Part of a small language model's weights.
Architecture: LayerNorm before each block, rotary positions, biases.
Training: a variant of Adam for these matrices, 1358M tokens, 10361 steps.
MLP neurons of a small language model. Each row is named by its layer, matrix (up: input weights) and neuron, and shows model dimensions 330-393. Each number is 128 + 24 x the weight over its row's rms, rounded and kept within 0 to 255.
After each neuron's rows is what it responds to, as a language model described it from the Wikipedia text at the highest values.

L6.up144 [167  99 140 146  83 100  70 164 179 135 122 112 144 141  98 146  88 126 148 113 106 112 170 110 142 134 116 103 169 155  95 158 113  93  75 112 137  88 106 140 130 122 137 126  77 109 112 148 137 133 122 135 120  93 132 129 144 112 135 123 141 127 147  99]
Responds to: Temporal reference heads. Nouns and date tokens that anchor a point in time or place, mostly "the end/release/establishment of" and dates like "In October", "196|6".

L5.up290 [112 123 109 142 161 153 130 142 103 167 130 144 107  83 117  97 117 107 136 144 115  95 166  97 132 107 145 125 105 150 101 122 139 106  76 121  99 102 131 115 104 125 160 136 124 104 116 141 105 110 133 127 109  96 140 103 107 132 120 133 118 143 106 147]
Responds to: Mid-number and mid-name pieces. Non-initial pieces inside multi-digit numbers (often right after a 9, like ISBN 978 or table figures 98.0) and inside rare names (Cool-idge, Ben-io-ff).

L4.up241 [119 114 109 127 129 134 152 106 110 162 112 141 113  90  98 133 107 121 152 137  91 150 138 100 108  70 135 116 128 165  91 120 133 122 122 146 128 131 107 145 130 131 122 106 158 107 115 151 135 109 124 137 118 155 166 148 130 153 141  62 140 147  76 100]
Responds to: Time phrase endings. Final token of a time expression opening a sentence or clause, such as the last digit of a year, "year", "II", "season", or a following comma.

L4.up1280 [128 123 147 157 131 119 155 114 123 103 105 151 101  97 159 167 130 117 131  82 134 154 103 147 128 120 108  85 139 161 128 146 145 117 124 122 145 124 125 154 110  63 106 146  89 118  95 119 143 101 139 138 163 138 148 146 135 114 161 133 107 129 117 125]
Responds to: Mid-word fragments, table cells. Inner pieces of unfamiliar proper names split into subword tokens (Pik-achu, Kap-et-os, N-ares-uan), plus cell starts after table pipes.

L5.up556 [159  94 101 154 120 102 167 119  92 161 179 110 152 122 185  82 124  99 180 101 162 121 179 127 135 115 157 138 161 162 165 109 154 112 147 157 153 134 112 147 141 114  99 154 126 118 153 105 100  73 145 103 116 155 143 151 116 142 145 118 115 169 175 139]
Responds to: Mid-word subword fragments. Opening or middle pieces of words split into several tokens, before the word is complete, e.g. appropri(ations), Phot(ographers), st(ewardship), sub-b(asin).

L4.up841 [ 95 112 143 181 157 159 162 121 119 124 150 127 144 112 175 129  89 101  98 164 139 142 123 108 200 112 117 120 169 121 115 148 132 127 151 125  97 143 166 160 141 142 161 105 106 133 117 148  78 127 124 112 110 152 159 112 117 140  98 143 108 132 153 129]
Responds to: Inner pieces of names. Middle and end word pieces of proper names, mostly foreign surnames, in tables and lists, such as Bren-n-auer, Stan-z-ani, Sch-ild-er.

L6.up677 [143 158 109 144 136 136 143  74 133 116 134 113 162 130 170 118 115 109 146  99 108 129 159 147 124 123 143 130 148 135 142 113 161 123 148 164 131 105 164 137 160 133 160 100 173 105 129 104 156 154 115 120 128 121 134 125 117 190 118 106 103 113 144 123]
Responds to: Mid-word fragments of rare words. Middle subword pieces inside long or unusual words, mostly foreign names and places, such as Rachman-ino-ff, Albu-quer-que, Jagi-ell-on, and also diaph-rag-m, par-amed-ic.

L5.up1004 [160  93  96 132 138 195 120 128 145 187 142  99 120 175 125  73 133  81  98 110 114 120 115 110  92 126 141 123 151 170 115 100 124 107 145 104  97 135 105 149 113 119 199 141 162 112 122 138 123 134 148  82 106 127 113 128 165 153 169 127  64 144 141 138]
Responds to: Mid-word fragments. Middle word pieces inside rare names, foreign or technical words, and long digit codes, e.g. Macab-re, Bondep-art-iet, p-ess-imistic, 4858-8-1.

L4.up1127 [136 110  92 130  96 120 143 129  79  96 174 137 147 132 166 144 106 168 164 106  97 173 108 176 146 163 130 117 129 164 149 141 102 169 121 121 120  95 147 139 157 149  80 110 171 112 162 143 177  94 137 170 125 153 153 117 153 138  92 120 110 110 164 127]
Responds to: Split word and year pieces. Early fragments of words or numbers split into several tokens, mainly year digits (19|71, 1996–|9|7) and pieces of rare names (Chu|qu|icamata, Bol|and, Qu|inn).

L6.up1264 [146 104 124  81 102 128 172 149 135 170 129 143 157 139 132 156 108 157 161 136 147 139 141 144 136 100 113 104 151 127 123 150 147 132 147 172 132  90 113 124 166 100 134 130 140 107 119  93 142 156  97 100 132 180 147 156 177 196 138 122  83 116 165 175]
Responds to: Mid-word subword fragments. Short pieces inside a longer word split into several tokens, where the word must continue, such as hy-gi-ene, em-per-ors and Viet-nam; occasionally table pipes.